Part of a small language model's weights: width 320, MLP 832 SwiGLU.
MLP neurons of a small language model. Each row is named by its layer, matrix (gate and up: input weights; down: output weights) and neuron, and shows model dimensions 192-287. Each number is 128 + 24 x the weight over its row's rms, rounded and kept within 0 to 255. A neuron's up and down rows have the sign that makes its largest values positive.
Before each neuron's rows, "fires before" lists the tokens most often just after its 100 highest values on Wikipedia text that the model never trained on; "fires on" lists the tokens most often at its 100 highest values on Wikipedia text that the model never trained on. A number after a token or word is its count.

fires before: "0" 19, "1" 18, "3" 14, "5" 9, " " 9, "6" 8
fires on: "–" 64, "," 31, ":" 5
L7.gate334 [146 124 135 152 137 177 132 116 118  76 102 136 130 161 143 126 126 141 132 104 119 103 140 145 156 155 132 142 126 139 109 153 165 143 132 107 153 134  97 153 121 138 104 175 135 158 100 127  75 100  91 172 128 109 124 113 102 110 117 122 117 131 130 142 137 138 173 116 155  75 158  94 133 125  73 116 143 144 168 150 111 148 150 113 154 140 125 114 175 116 140 126 137 158 142 145]
L7.up334 [134 140 118 165 156 206  83 118 104  82 105 115  90 140 144 152 127 153 166  85 126 129 141 145  97 134 142 153 140 107  89 145 121 143 121 110 120 106 109 127 112 125 104 161 138 177  95 117 112  91 121 125 110 121 117 110  89 105  74 124  76 157  88 201 120 126 187 134 133 104 118 111 138 143 100 116 134 127 100 149 117 113 155 163 145 141 129 127 122 119 132 116 154 115 133 141]
L7.down334 [151 123 128  67 137 110 144 107 168 174 141 129 142 114 164 132 156 131 161  98 171 147 120 136 133 158 151 136 122  97 135 129 135 120 119 163 118 129 132 107 118 152 104 133 145 152 132 126 145  89 133  89 135 148 108  95 158 155 142 141 132 123 120 156 122 156  74 126 120  90 100 125 146 128 165 119 162 134  93 140  85 154 154 156 134  83 123 133  77 137 145 154 159 107 153 109]

fires before: "5" 20, "3" 13, "2" 12, "0" 9, "6" 9, "4" 9
fires on: "1" 57, "." 24, "9" 16
L8.gate752 [127 100 100 150 171 150 102 123 104 133 111 114 137 100 141 109 160 140 106 106 146  73 144 113 119 141 103 158 126 170 102 137 149 146 122 105 160 174 128 129 141 131 129 177 116 106 126 115 139 107 146 149 123  91 130  86  97 153 132 104 117 141 104 103 145 151 109 127 150  55 116  43 104 145 147 116 138 165 124 129 126 151 104 122 130 122 111 136 163 107 162 161 117  73 143 105]
L8.up752 [125 167 136 132 122  93  98 166 112 130 134  89 115 111 162 113  77 136 128 144 101 143 120 123 100 123 147 125 194 151 149 130 156 132 118 111 128  96 117 134 105 115 101 117 104 130 132 148 119 110 148 121 105 121 109 167 135 123  91 122 123 118 149 108 114 108 168 133 133 146 126 157 127  93 118 163 151  93 150 130 114 107 134 162 151 130 136  73 159 110 116 146 122 135 124 139]
L8.down752 [115 100  93 123 151 121 150 133 132 107 129 120 134 131 127 171 131 179 114 120 157 120 150 106 118  78 144 128 121 180 145 123 119 170 135 108 125 157 105  87 128 154 111 165 150 127 127 137 121 164 127 133 129  86  85  83 121 167 113 134 146 113 145 114 127 104 150 143  95  89  97 130 119 154 157 139 151 102 118  77 119 133 132 149 151 104 129  85 124  85 122 110 124 158 130 103]

fires before: "1" 16, "0" 11, "2" 9, "9" 9, "3" 5, "e" 4
fires on: "-" 100
L7.gate711 [151 135 113 146 158 146 109 105 127  87  82 168 140 152 109 126 105 120 174 120 132 121 144 120 116 117 134 176 138 104  78 105 121 150 174 137 121 136 100 190 121 152 113 108 103 159 141 140 105 138 149 174 136 117  87  84 112 119 128 129 143 112 111 136 138 167 148 151 117 118 161 177 128 133 143 107 144 143 133  91 104 126 142 106 127 129  56  97  87 123  79 108 103  96 115  90]
L7.up711 [145 126 100 151 151 152 118 153 131 141  94 103 118 126 117 125 131 140 138 147 152  97 117 102 144 128 145 108 120 115 164 139  99 109 116 134 123 114 137 112 126  95 128 146 177 135 110  85 109  75 104 122 142 118 152 137  98 149 141 157 154 128 158 186 143 150 154  92  99 130 150 137 191 119 138 143 133 124  87 130 100 172 111 149 151 114 136 175 111 124 133 143 116 144 144 140]
L7.down711 [158 109 121  99 151  92 138 125 122 101  85 152 119 138 124 102 104 134 178 129 120 137 202 139 127 144 112 145 134 133 107 116 109 119 117 117  82 131  90 140 136 149 125 118 113 134 110 153 142 140 161 138 148 114  34 122 124 119 135 136 118 154 141 141 109 128 110 136 109 136 151 135 150 153 121 109 138 143 123  83 103 138 138 117 140 166 106  82 109  85  58 122 100  98 150 139]

fires before: "2" 34, "1" 32, "8" 14, "9" 10, "0" 5
fires on: "–" 93, "-" 7
L7.gate268 [100 125 145 135 105 127 131 102 125 104 126 147 164  99 110 125 115 136 160 106 124  93 164 113 113 116 142 169 140 104 125 132 124 156  81 156 125 138 112 143 134 144 113 145 137 135 143 143  92 151 184 130 106 100  92 107 135 131 163 117 158 110 136 112 105 153 136 112 109  80 171 105 126 172 120  82 131 134 157 135 150 162 152 119 102  96 107  98 101 117  99 134 158 156 125 152]
L7.up268 [142 160 133  81 146  78  95 117 122 108 144  77 145 138 116 145 120  91  88 131 106 136  97 152 159 104 161  70 163 188 118  87  73 104  92 105 157 111 134 142 162  74 109 123 151 151 138  95 134 142  87 119  83 155 138 120 113 119 149 124 160 102 110  75 149 131 104 100 115 147 104  93 128 114 152 156 113 115 118 144 124 127 125 145 113 127  91 122 115 121 105 117 135 168 110 151]
L7.down268 [120  96 154 126 128 150 106 119 105 128 129 139 130 172 127 147  84 129 155 155 131 139 129 107 109 132 107 155 114 141 139 121 122 154 118 110 105 106  85 123 107 134 174 121 108 148 100 143 148 105 117 122 168  83  66 176 160  94 116 164 141 123 142 151 138 117 118 131 121  95 138 109  89 153 122 152 135 138 112 148 125 108 115 114 158 114 110 163 141  98 124 124 164  89 127 147]

fires before: " " 37, ":" 15, " UTC" 4
fires on: " |" 27, ":" 18, "):" 8, "}" 5, " Country" 5, " family" 4
L9.gate378 [128  77 126  96 109 120 129 136 148 147 156  96  93 121 117 124 116 169  97 125 133 133 155 110 114 104 139 144 154 154 131 137  85 125 154  77 126 147  74 101  73 139 107 131 102  87 108 142  92 131 140 151 119  85 124 110 139 131 124 174 142 127 157  97 146 107 172 162 159 133 164 139 120 151 165 130 117 167 137 145 134 144 135 158 103 119 112 105 133 172 156 157 104 111 140 115]
L9.up378 [142 144 130 101 121 102 136 151  97 127 132 154 142 155 106  79 161  97 141 136  96 144 148 129 134  92 120 131 131 116 159 100 127 155 153 143 109  98 126 132 146  92 109 135 144 143 122 162 125 138 134 138 163 137 132 139 110  98 110  88 118 140 110  99 150 128 102 125 166 135  88 102 150 101 148 148 119  69 153 116 122  40 152 127 101 160 102 120 112 176 168 127  84 127 124 115]
L9.down378 [131 128 158 125 107 122  89 101 115 112 179 124 148 117 136 130  93 118 132  87 165 118 117 175 110 171 124 125 185 119 114 163 148 107 158 129 145  86 131 156  85 172 124 144 157 107 178 147 120 128  90 169 124 129 105 153 127 133 125 130  95 133 110 142 151 125 122 130 152 138 123 128 107 173 160 136 117 125 116 167 127 127 106 142 110 127 147 106 133 125 160 152 133 112 122  94]

fires before: " " 26, "-" 23, "L" 9, "|" 9, "D" 4
fires on: "\n" 56, ":" 18, "°N" 13, " L" 4
L8.gate353 [ 96 105 131 133 117  98  87 136 119 142 165  97 120 101 144 129  84 117  81 155 125 159 148 123 106 124 110 116  98 153 117  95 114 137 137 134 156 159 108 155  88 115 165 100 136 106 117 133  86 167 110  86 121 118 113 147 119 102 124 155 171 145 140  85 139 147 106  97 161 128 171 111 140 138 151 123 154 147 139 157 157 143 110 136 130 127 121 122 126 114 176 151 119 152 128 109]
L8.up353 [158 165 155 137 200 144 105 146 157 124 144  98 160 164 131 152 111 124 106 127 160 137  88 130 139 156 108 107  99 147 130 105 150  92 138 126  80 168 103 137 120 130 110 132 133 150  81 139 144 148 120 126  92 157 127 132 104 105 106 124 158  78 147  95 170 140 152 148 114 101  93 128 133  99 133 142 161 121 135 118  93 140 120 144 108 102 110 155  96 171 139 120 138 105 101  99]
L8.down353 [ 97  79  77 123 102 170  83 125 132  88 116 112 140 137 150 123 125 137  99 124 133  96 115 133 111 106 126 135 106 159 130 158 126  80 158 144 112 114 118 118  66 157 167 160 122 122 166 137  90 144  90 138  90 175 122 112 154 130 131 180 131 123 131 148 143 117 119 121 152 110 130 125 139 146 127 116 114 135 135 153 158 118 131 143  87 141 130 140 137 136 119 115 135 138 145 127]

fires before: "-" 95, " " 4
fires on: "\n" 59, ")\n" 36, ";\n" 5
L5.gate346 [128  92  82 123  60  72 129 145 146 123 127 137 141 100 135 144 123 145  61 119 145 145 159 137 135 100 179 143 112  97 145 134  88 156 175 106 120 133 146 124 151 172 164  66 124 103 102 169 104 123  94 107 160 103  93 108 143  83 102 171 131 101 129 133 104 129 154 107 154 123 125  98 130 182 178 111 173 100 126 100 122 142 139 115 159 141 123 110 118 167 124 123 124  99  99 163]
L5.up346 [121 169 155 111 160 114  97 111 154 145 157 108 143 121 130 158 155 113 150 101 112 122 125 140 113 139 120  98  91 108 126 131  93 144  97 139 146 152 131 107 150 144 136 135 135 138 142 143 146 158 122  88 139 139 114 166 112 140 135  96 139 130 102 106 169 117 124 138 131 116 134 122 137  90 145 132 143  88  85 137 105 139  83  88 159 100 105 116  92  84 128  99 116  83 111 126]
L5.down346 [157 102 117 109  81 135 158 112 153 131 110 120 101 154 124 141 178 118 117 152 156 130 142 139  99 111 113 146  85 106 151 114  93 154 181 107 116 103 141 136 103 170 127 114 118 109 158 152 170 120  71 117 120  84 103 191 188 145 109  96  85 120 123 128 125 133 131 199 130 127 127  64 115 107 162 109 161 125 134 123 153 156 124  95 177 147 109 110 119 115 130 102 153 110 169 128]

fires before: "|" 43, "-" 30, "the" 4
fires on: " |\n" 51, ")\n" 17, "—" 11, ";\n" 8, "\n" 5
L7.gate24 [123 146 113 134 109 154 136 152 139 128  88 132 123 106 154 164  82 161 136 142  85 190 126 159  96 122  87 153 109 144  90 160  88 139 142  99 147 123 121 141 156 130 146 132 136 105 126 111 139 112 107 142 137 131 115 121 105 106 122 146 148 135 139 144 142 140 123 150 150 120 117 140 118 152 115 131 145 135 138  94 103 164 115 165 143 147 140 121 129 123 138 111 116  67 115 123]
L7.up24 [113 111 123 113 122 108 112 138 121 107  94 123 120 129 132 171  99 109 124 158 115 129 150 162 141 150 127 124 119 123  90 119  89 146 138 136 109 136  92  94 128 123 134 127 137 106 105 137 122 120  85 184 140 113 126 131  95 131 112 148 145 116 104 140 123 143 133 128  88 162 130 131 129 115 123 129 117 161  77 139 113 155 122 160 118 146 140 107 111 169 127 108 142 130  98 172]
L7.down24 [147 122 136 146 148 111 151 158 147 144 145 115 125 105  99  76 151 113 115 125 177 118  91 100 108 141 114 141 137  99 164 149 152 112  99  84 119 100 143 136 122 122 143 127  83 138 174 111 124  98 126 109 133 171 199 140 137 151 160 130 119 125 161 124 162 123 119 144 121 105 161 145 183 136 123 152 134 109 171 105 155 150 106 117 132 129 107 145 141 134 160 136  99 112 144 109]

fires before: "1" 27, "0" 17, "3" 14, "2" 11, "6" 6, "4" 6
fires on: "–" 74, "-" 21
L8.gate524 [ 82 126 151  97 123 135 158 139 126 143 128 163 161 144 138 153 129 114 132  93  98 106  87 122 108 113 105 130 142 157  78 132 134 130 159 133 133 123  99  88 127 160 181 158 149 140 131 132 120  92 130 186 136  93 122 156 137 140 146 132 123 148 104 129 140  91 112 153 129 141  98 122 119 108 130  91 117 171 111 103 108 149 132 126 115 119 136 105 125 152 141 123 111 134 118 141]
L8.up524 [149 132 137  90 116 125 125 149 149 126 126 104 197  79 144 138 168 121 116 132 137 115 123  78 115 156 127 148 109 107 125  99 118 149 141 158 116 133 121 151 100 121 138 142 144 123 151 116 157 107 122  95 137 126  97 129  74 149 108 127 148 130 149 144 169 114 171 145 148 113 146 139 172 167  77 138 131 106 107 154  99 109  97 124 153  82 159 114 109 163 108 110 135 122 125 153]
L8.down524 [102 117 139 100 147 150 134 101 108 135 109 134 151 172 159 117 165  98 130 109 136 123 117 116 144 113 161 153 172 168 114 125 137 144 136 124 112 129  86  89 101  88 142 127 140 150 109 153 114 119 147 166 158  93  41 136 128 109 143 163  96 132 113 161 122 100 127 153 133 120  93 165 159 146 162 115 110 126 103 125 145 122 105 130 144 123 165 106  87 114 129 143 141 106 140 117]

fires before: "9" 21, "1" 14, "6" 11, "2" 9, "0" 9, "4" 9
fires on: "9" 48, "0" 26, "6" 15, "7" 6
L7.gate481 [178 125 145 143 144 162 127 120 126 207 161 121 133 146 159 116 130 137  80 124 125  88 129 108 159 142  91 109 140 130 155  82 134 130 129 144 108 120 121  93 123 151  91 143 160 131 105  92 135  98 135  91 137 115 101 106 105 134 122 155 125 115 157 135  98 138 145 147 142 121 114  90 158 111 111  89 136 151  93 157  85 137 139 174 103 101 138 141 137 159 177 178  88 101  82  96]
L7.up481 [100  93 127 170 160  76 104 157 158 137 107 125  55  90 107 162  65 141 174 105 126 160 158 130 106 123 141 145 124  97 103 134 132 153 138 112 154 127 112 156  78 120 116 118 119 115 125 147 127 125 150 167 149  97 133 156 111 142 114 120 136 146 104 117 114 143 155  83 136 102 140 153  89 124 163 117 155 121 138 104 128 129 113 157 151 133 111 116 145 139 126 130 136 103 136 164]
L7.down481 [179  91 139 123 118 154 134 141 158 160 148  90 112 166 155 145  93 120 101 140 153  94 138  89 108 100 128 138 121 108 158  93 139 155  99 157 122 129 117 112 100 130 121 151 144 121 108 138 139 105 156 115 196 109  91 117  70 126 126 126 117 152 138 132 102 141 123 126 141 117 177 125 152 158 113 128 159  98  97 108 104 125 143 149 106 125  82 126 147 128 132 157 104 132  93 138]

fires before: " -" 33, " L" 14, " an" 6, " D" 4
fires on: " " 81, " was" 9
L7.gate631 [145 145  72 157 137 114 136 124 114 148 153 104 139  83  83 132 121 132  95 159 118 136 156 124 115 113 110 128 130 159 125 138 152 141 132 134 121 131 127  80 110 119 122 112 109 134 109 121  82 130 111 140 131 120 100 131 154 126 124 145 168 106 180 126 145 157  95 152 181 140 145 101 135 148 157 121 183 118 126 139 126 121 134 113 127 149 127 109 180 100 179 131 131 119 130 116]
L7.up631 [114 142  83 165 135  77 118 124 132 147 158  92 137 107 133 170 131 109  83 137  96 183  98 127 111  97 129 113 132 159 118 110 145 114 116 175 107 132  78 143 120  95 146  91 113 141 151 138 143 123 128 109 152  75 149 142 109 173 112  89 121 132 125  93 111 131 144 126  99 117 144 123  83 124 149  78 169  96 129 130  99 103 164 144 122 131 119  86 196 143 141  91 174 171 124 117]
L7.down631 [136 166  98 130 104 132 132 131 104 164 109 120 108  97 129 119 142  97 138 151 125 145 150 118 128 155 126 140 136 149 131 125  92 113  90 114 117 104 144 141 113 105 151  93 105 137 165  98 124 134 129 123 155 126 109 104 116 111 151  84 121 132 124  73 136 126 118 133 163 119 146 132 128 136  93 139 161 121 153  99 168 109 114  80 113 180 143 167 127  90 126 123 135 132 127 120]

fires before: " -" 32, " L" 13, "5" 7, " D" 4, "4" 4, "6" 4
fires on: " " 98
L8.gate398 [141 110  87 155 103 116 143 145 107 117 144 144 141  91 132 120 134 206 107 142 119 126 149 119 121 115 137 155 158 161 131 160 134 153 125 104 157 124 121 137  90 129 114 101 110  98 136  58 119 140 124 153 150 128 132 126 156 118 107 120 173 114 144  83 106 146 131 107 162 102 135 106 118 149 128 103 168 107 125  93 167  94 106 114  85 136 115  68 174 125 137 136 154 119 132 101]
L8.up398 [117 117  70 131 143 128 118 129 127 187 124 134 118 127 127 129 117 123 127 138  92 148 111 130 100 112 120 127 133 180 104 130 134 136 111 186 135 134 103 120 118 120  88 106 109 134 132  99 155 132 136 126 166  95 137 174 107 159 164  98 165 135 117  95 141 160 144  98 144 126 153 138 110 122 142  88 180  80 137 136 107 124 164 127 136 138 167  90 125 141 112 112 133 145 112  98]
L8.down398 [124 119 141 122 110 160 125 166  86 138 128 111 105 110 121 143 154 121 150 111 131 123 151  99 122 109 131 136 140 144 127 134  93 100 104 114 104  84 154 116 122 112 149 135 122 118 132  82 124 120 150  97 146 133  97  82 122 146 178 123 133 141 132  94 111  91 104 133 150 112 127 147 122 128  59 129 132 118 145 122 133 107 123  88 113 139 148 176  89 105 112 133 121 133 138 140]

fires before: "-" 50, "|" 47
fires on: " |\n" 50, ")\n" 24, "\n" 16, ";\n" 10
L5.gate720 [187 110 101 126 105 161 137 129 130 106 143 138 101  97 108 122 124 150  86  78 149  85 147 143 150 129 108 153 140 129 127 114 143 141 181 109 121 166 140 162 111 135  99  90  93 105 146 140  72 117 124 120 131  80 104 154 117 103 110 170 158 115 130 112 135 130 156 130 141  98 131 107 164 151 162  55 144 124 137 114 170 148 127 112 115 104 100 112 110 112 139 137 133 107 138 155]
L5.up720 [121  79 131 131 117 129  96 151 154 120 135 110 144 159  95 133 118 119  81 112 101 124 120 118  97 144 110 107 144  79 126 163  90 164 166 110 139 135 129 125 137 126 110  97 109  93 146 107  94 135 127  89 106 105 127 116  71 157 125 140 133 147 103 130 143  92 139 153 144 158 124 123 165 119 156 127 113 115 115 162 107 141  89 111 133 107 110 126 103 124 162 125  92  92 112 156]
L5.down720 [160 108 103 102  58 126 111 166 141 105  85  93 110 144 108 146 137  84  98 179 115 164 116 106 124 154 140 131 104 118 135 137  56 140 117 115 100 159 121 119 131 135 125 150 103  86 182 107 126 142  77  82  96 118 181 176 146 161 108 109 110 142 110 129 160 104 143 134 159 155 123 122 147 123 156 135 121  81  79 160 139 126  89 109 138 152 154 135 118 140 129 116 127  84 132 141]

fires before: " -" 33, " L" 14, " D" 4
fires on: " " 83, "as" 17
L7.gate499 [117 149  99 191 134 121 121 141 131 162 178 123 113 102 135 115 105 153 121 139 119  87 141 137  99 117  71 131 126 170 148 149 172 159 153 105 143 162 145 111  77 143  96 118 101 128 137 131  67 145 144 143 130 138 117 145 145 152 134 116 145  81 155 111 110 136 130 101 127 131 173 128 137 135 133 110 142 125 129 110 140  99 123 118 116 132 133 116 165 104 140 134 114 117 126 109]
L7.up499 [139 139 109 137 115 153 105  94 117 156 157 128 187 111 128 145 157 168 116 167 114 102 136 155 113 139 145 151 130 149 153 130 109 110 159 139  83 118  86  88 140 144 134 136  90 152 102 127 140  83 117 125 176  69 111 131 136 131 139 123 140  73 120  96 158 123 118 145 171 163 143 126  90 143 121 127 177  81 138 109 161 109 173 119 110 138 103 125 138 140  83 136 134 116 157 147]
L7.down499 [143 147 120 147  72 148 122 133  99 184 125 124 150 106 121 138 166 124 136 129 147 109 197 141 148 116 143 127 111 122 143 127  93 110 117 146 100 127 156 133 132 108 117 116  95 128 135 115 139 124 133 111 173 125 148 116 132  93 143  85 144 144 137 109 159 120 123 135 164 137 169 156 113 148 109  94 154  77 138 107 140 105 139 116 124 129 122 184 126  70  80 135 144 112 131 146]

fires before: "0" 20, "." 13, "2" 12, "1" 8, "9" 8, "7" 5
fires on: "0" 37, "5" 11, ")," 9, "2" 9, "9" 7
L7.gate422 [139 121 104  87 184 103 107 117 158 143 136 153 143  96 105 103 139 116 118 105 158  85 151 123 130  93 133 164  78 138 144  89 138 152 143 112 111 174  87 134  65 107 142 172 140 118 106 148 109 101 146 151 194 132  97 112 123 112  93 142 149 118 120 146 132 115 140 147 152 103 137 123 115 152 129 105 148 159 125 117 119 159 140  87 138 106 108  76 132 115 116 122 132  69 124 126]
L7.up422 [111  96 137 168 109 119 112 139 156  97 114 138 125 124  84 135 106 126 115 112 116 128 177 125 123 137 177  92 128 132  81 187 127 121 160  83 118 106  97 129 124 130 168 115 147 156 170 139 150 122 118 154 143 128 134 149 136 124 148 156 128 134 108 157  95 178 164 158 127 129  62 107 160 157 118 139 141 150  93 157 167 139 101 134 166 145 158 133 123 152 139 103 163 146 169 128]
L7.down422 [147 106 160 157 124 162 130 156 100 103 163 129 142 114 103  71 155 136 139 160 157 105 188 175 147 121 148 145 177 157 144 167 126 159 149 107 135 123 137 134 129 135 163 136 112 131 147 125 123 108 104 129 146 131  43 125 154  92 121 138  46 146 163 142 147 118  81 125 112 122 127 131 157 136 115 105  95 144 121  90 156  71 131 124 119 162 105 125 119 111 123 145  85 123 139 122]

fires before: "1" 17, "0" 15, "2" 12, "5" 8, "4" 8, "6" 8
fires on: "." 35, "–" 33, "," 15, " " 6, "\n" 6
L7.gate454 [160 107 124 155 109 156  91 154 109 151  81  88 169 132 121 129 150 162 126 121 161  99 151 116 155 120 116 155 107  84  96 133 149 123 179 147 113 192 128 140 104 158 127 122 102 110 117 124 103 144 102 118 104 111 112 117 119 115 136 155 127 136 165 147 160 161  82  96 139 128 204 111 138 179 167 136 158 110 118 134 101 145 138  84  88 120 116 101 156 140 137 134 118 117 133 106]
L7.up454 [156 181 148 162 120 135 154 107 128 160 136  85 127 150  71 117 165 102 129 167 114 114 113 123 132 138 111 126 143 107  94 149 115 202 109 107 117 103 102 176 137 135  92 114 116 101 117  95 126 123 113 145 123  95 123 154  79 129  90 131 126 112 147 165 154 127 128  97 119 154 122 126 166 104 129 136  77  99 141 203 100 117 133 107 162 149 144 132 140  95 124 148  89 122 132  90]
L7.down454 [155 103 136 114 192  73 173 140 124 135  84 140 137 156  85 106 134 140 123 123 134 148 133  81 130 174 115 134 137 139 145 134 132 161 109 112 131  79 115 152 119 128 130  87 111 156 110 140 159 151 117 154 134  97 121 109 122  95 118 175 178 115 139 162 112  74  82 163 133 116  94 125 137 123 116 104 116 136 124 153 100 129 157 117 112 116 130  72 144 105 114  99 141 125  93  89]

fires before: "3" 13, "0" 12, "8" 11, "7" 7, "6" 7
fires on: "8" 17, "6" 16, "9" 8, "5" 8, "2" 7, "W" 6
L11.gate472 [115 120 121 145 138 164 144 133 150 135 143 119 142 128 122  99 137 142 138 106 175 125  89 128 151 144 111 103 137 109 117 145 146 119 162 171 136 110 132  93 150 154 143 140 128 114 102 125 128  68 127 132 122 119 130 148 141 127 110 131  92 129  94 118 113 114 128 139 164 118  95 130 119 132 150 126  91 122 139 114 122 145 127 146 110  88 103  59 115 135 147 203  84 129 134 121]
L11.up472 [109  69 124 154 145 123 109 132 101  68 105 106 122 167 119 146  74  99 140 126 115 137 126 154 129 107  99 153 156 109 137 145  84 127 142 107 119 116  97 131 106 124 151 119  74 122 119 133 170 165 144 160 147 128 127 100 117 145 100 125 110 105 142 112 115 146 131  98 120 125 109 104 104 111 114 120 151 136 144 121 126 127 155 162  91 172 118 148 120 108 138 163 117 124 154 139]
L11.down472 [166 125 124 107 135  90 140 149 166 158 127 133 116 156 112 106 163 125 126 137 130 141 130  71 143  69 158 127 114 146 144 132 137 143 147 138 121 156 148 126 168 105 109 113 162 134 109 151 167 127 126 149  99 137 127 132 108 169 131 131 133 138 165 108 123 119  96 153 114 151 129 139 102  91 123 141 151  98 124 133 106 136 121 101 179 129 139 134 105 119 154  96 102 141 117 146]

fires before: "-" 76, "=" 6
fires on: "\n" 48, ")\n" 29, "\n\n" 11
L5.gate507 [160 106  92 132 114 160 137 134 125  95 108 135 177  82 133 134 105 191 123 114 134 131 152 116 145  99 123 164 142 111 146 128 109 173 206 138 129 154 152 137 126 159 140 116 131  68 108 148 135 106 155 116 156 138  94 145 123 103 125 187 121  98 135 133 155 129 129 166 137  72 133 105 151 162 130 155 153  91 145 120 149 166 138 119 121 119 151  76 108 125 139 139 108  82 142 143]
L5.up507 [155 130 106 158 150 139  74 148 102 128  98 102 106 163 138 197 128  78 105 122 129 152 101 129 102 132 149 123  92 130 114 158 126 124 139 166 101 108 101 138 162 108 149 132 117 162 111 168  88 127 130 144 107 111 101 162  84 122 117 103  91 165  85 123 157 118 150 164 176  80 133 147 124 110 125 144 139 149  91 125 129 119 130 112 116 153 156 121 122 106 122 138 125 146 142 130]
L5.down507 [189 135 110 124 123 152 138 174 129  94 105 116 163  70 149 119 129 121 112 143 113  85 136 118 130 114 146 133 111 116 150 132 125 160 135 115 158  93 149 146 130 153  85 133 126  76 140 154 138 128  84  95 122 135 175 141 118 137 136 120 117 108 149 136 173 142 129 119 169 115 151 132 136 115 132 141 131 130 129 162 130 147  85 106 119 128 145 145 106 123 116 103 135  90 106 122]

fires before: "5" 14, "7" 13, "8" 12, "6" 11, "4" 9, "0" 9
fires on: "9" 21, "7" 16, "8" 16, "0" 10, "3" 9, "5" 9
L8.gate177 [143 136 122 113 139 144 126 146 124 126 106 101 112 109 105 148 143 108 140 112 126 139 113 128  89 107 161 154 133 149 116 157 138 161 163 112 154 167 139 103 104 114 132 122 131 101  72 146 123  95 143 156 106  91 125 129 101 141 139 156 124 122 101 156  95 135 164 151 115 101 143 154 115 157  89 121 146 161 146 135 133 177 147 137 175  93  92 121 160 117 117 131 123 129 151 100]
L8.up177 [153  91 131 171 127 161 150 122 193 102 153 165 117 191 139 150 115 148 117 129 131 151  96 116 120 148 128 149 133 141  92 126 129 119  88  93 118 123 104 164 119 121  86 121 128 131 127 122 179 159 152 132  47 103 144  94 122 150 114 135 146 160 190 122 144 136 153 126 164 169 117 153 112 128 112 147 135 124 139 137  99 138 171 111 142 180 132 122 152 153 124 157 150 122 149 131]
L8.down177 [144 121 110 152 128 147 150 147 142 115 145 116 111 130 134  82 120 137  82  89 141 124 154 109 128 137 141 115 115 152 102 156 127 124 141  86 118 135 106 160 153 159 150  75 134 117 146 134 151 146 134 152 116 140  52 102 133 151 170 133 128 145 135 108 142 139 123 110 150 170  61 126 128 100 158 136 143 108 139 169 155 117 128 104 128 165 160 125 111 143 122 135 141  77 159 124]

fires before: " " 31, " —;" 21
fires on: ":" 60, " —;" 26, ";" 10
L8.gate26 [126 118  92 113 163 111 130 117 124 107  92 142 148  95 137 103 104 147 115 165 127 127 143 153  91 117 136 149 130 161 136 152 119 136 142 104 133 199 105 115 117  96 156  93 135 125 111 169  97 133 133 159 159 124 110  75 143 149 165 138 124 136 138  77 108 119 128 141 146 126 124 136 127 161 143  96 147 152 123 105 176 148  86 148 152 112 123  86 157 133 144 163 107 130 124 119]
L8.up26 [121 145 107 114 134 111 122 121 118 113 164 119  91 149 129 118 150  94 177 163 153 118 134  76  84 158 115  66  95 129 101 122 123 124 144 104 129 100 142 142 148  91 127 161 126 167 130 125 117 165 165 109 126 165 110  98 102 135 148 138 170 134  94  81 127  92 156 153 102 116  58 146 156 128 130 135 115 155 165 125  99  97 148 150 104 147  86 140 113 139 137  75  93 158 127 129]
L8.down26 [114 145 113 147 133 157 130 100 122 128  99 158 124 190 121 116  76 108  81 111 125 145  97 137  90 157  73 115 119 106 115 120 174 130 152 110 159 128 132 108 120 120 111 140 111 122 160 119 103 142  95 162 112 102 209 147 124 122  91 105 155  89 102 148 133 149 154 152 118 160  70 157 136 121 148 158 141 110 115 170 153 113 114 139 134 132 124 106 143 124 138 103 153 139 123 133]

fires before: "1" 29, "2" 24, "9" 18, "0" 5
fires on: " " 49, "1" 37, " but" 10
L8.gate630 [112 123 128 137 159 143 141 114  96 157 136 133 157 128 123 169 129 133 144  78 137 147 113 113 124 156 146 142 159 128 114 138 136 143 131 143 127 123 142 106 158 109 127 129 132 100 113 150 136 118 135 133 169 120 123 163 152 111 109  76 152 136 136 139 180 142 107  44 157 142 111 163 120 122 131 147 121 139 134 135 140 116 124 152 120 149  88 149 121 122 169 130 140 146 141 135]
L8.up630 [ 96 115 187 132 136 109 134 132 146 116 146 139 106 142 152 134 122 138 117 115  96 157 157 105 126 113 135 141 170  76 105  99 136 123 108  66 136 135  99 137 195  99 125 177 115 114 180 147 118 152  92  91 140 131 112 133 138 110 100 134  89  98 140 148 105 140 114 130  80 114 124 132  92 117  85 116 154 149 112 121  96 140 157 146  77 123 102  89 139 137 116 122 105 137 145 104]
L8.down630 [125 110 132 152  95 102 133 142 103 146 128 110  86 113 105 177 159 103 102 126 123 145  78 176 132 121 148 138 162 143 152 111 132 103 112  80 120 122 119 131  95 126 132 110 139 108 148  99 108  96 162 100 111 114 111 122 165 127  99 109 120 117 118  93 131 172 171 105 129 156 119 151 121 118 135 130 107  91  86 137 122 141 100  89 143 113 157 100 133 122 117 117 150 113 127 127]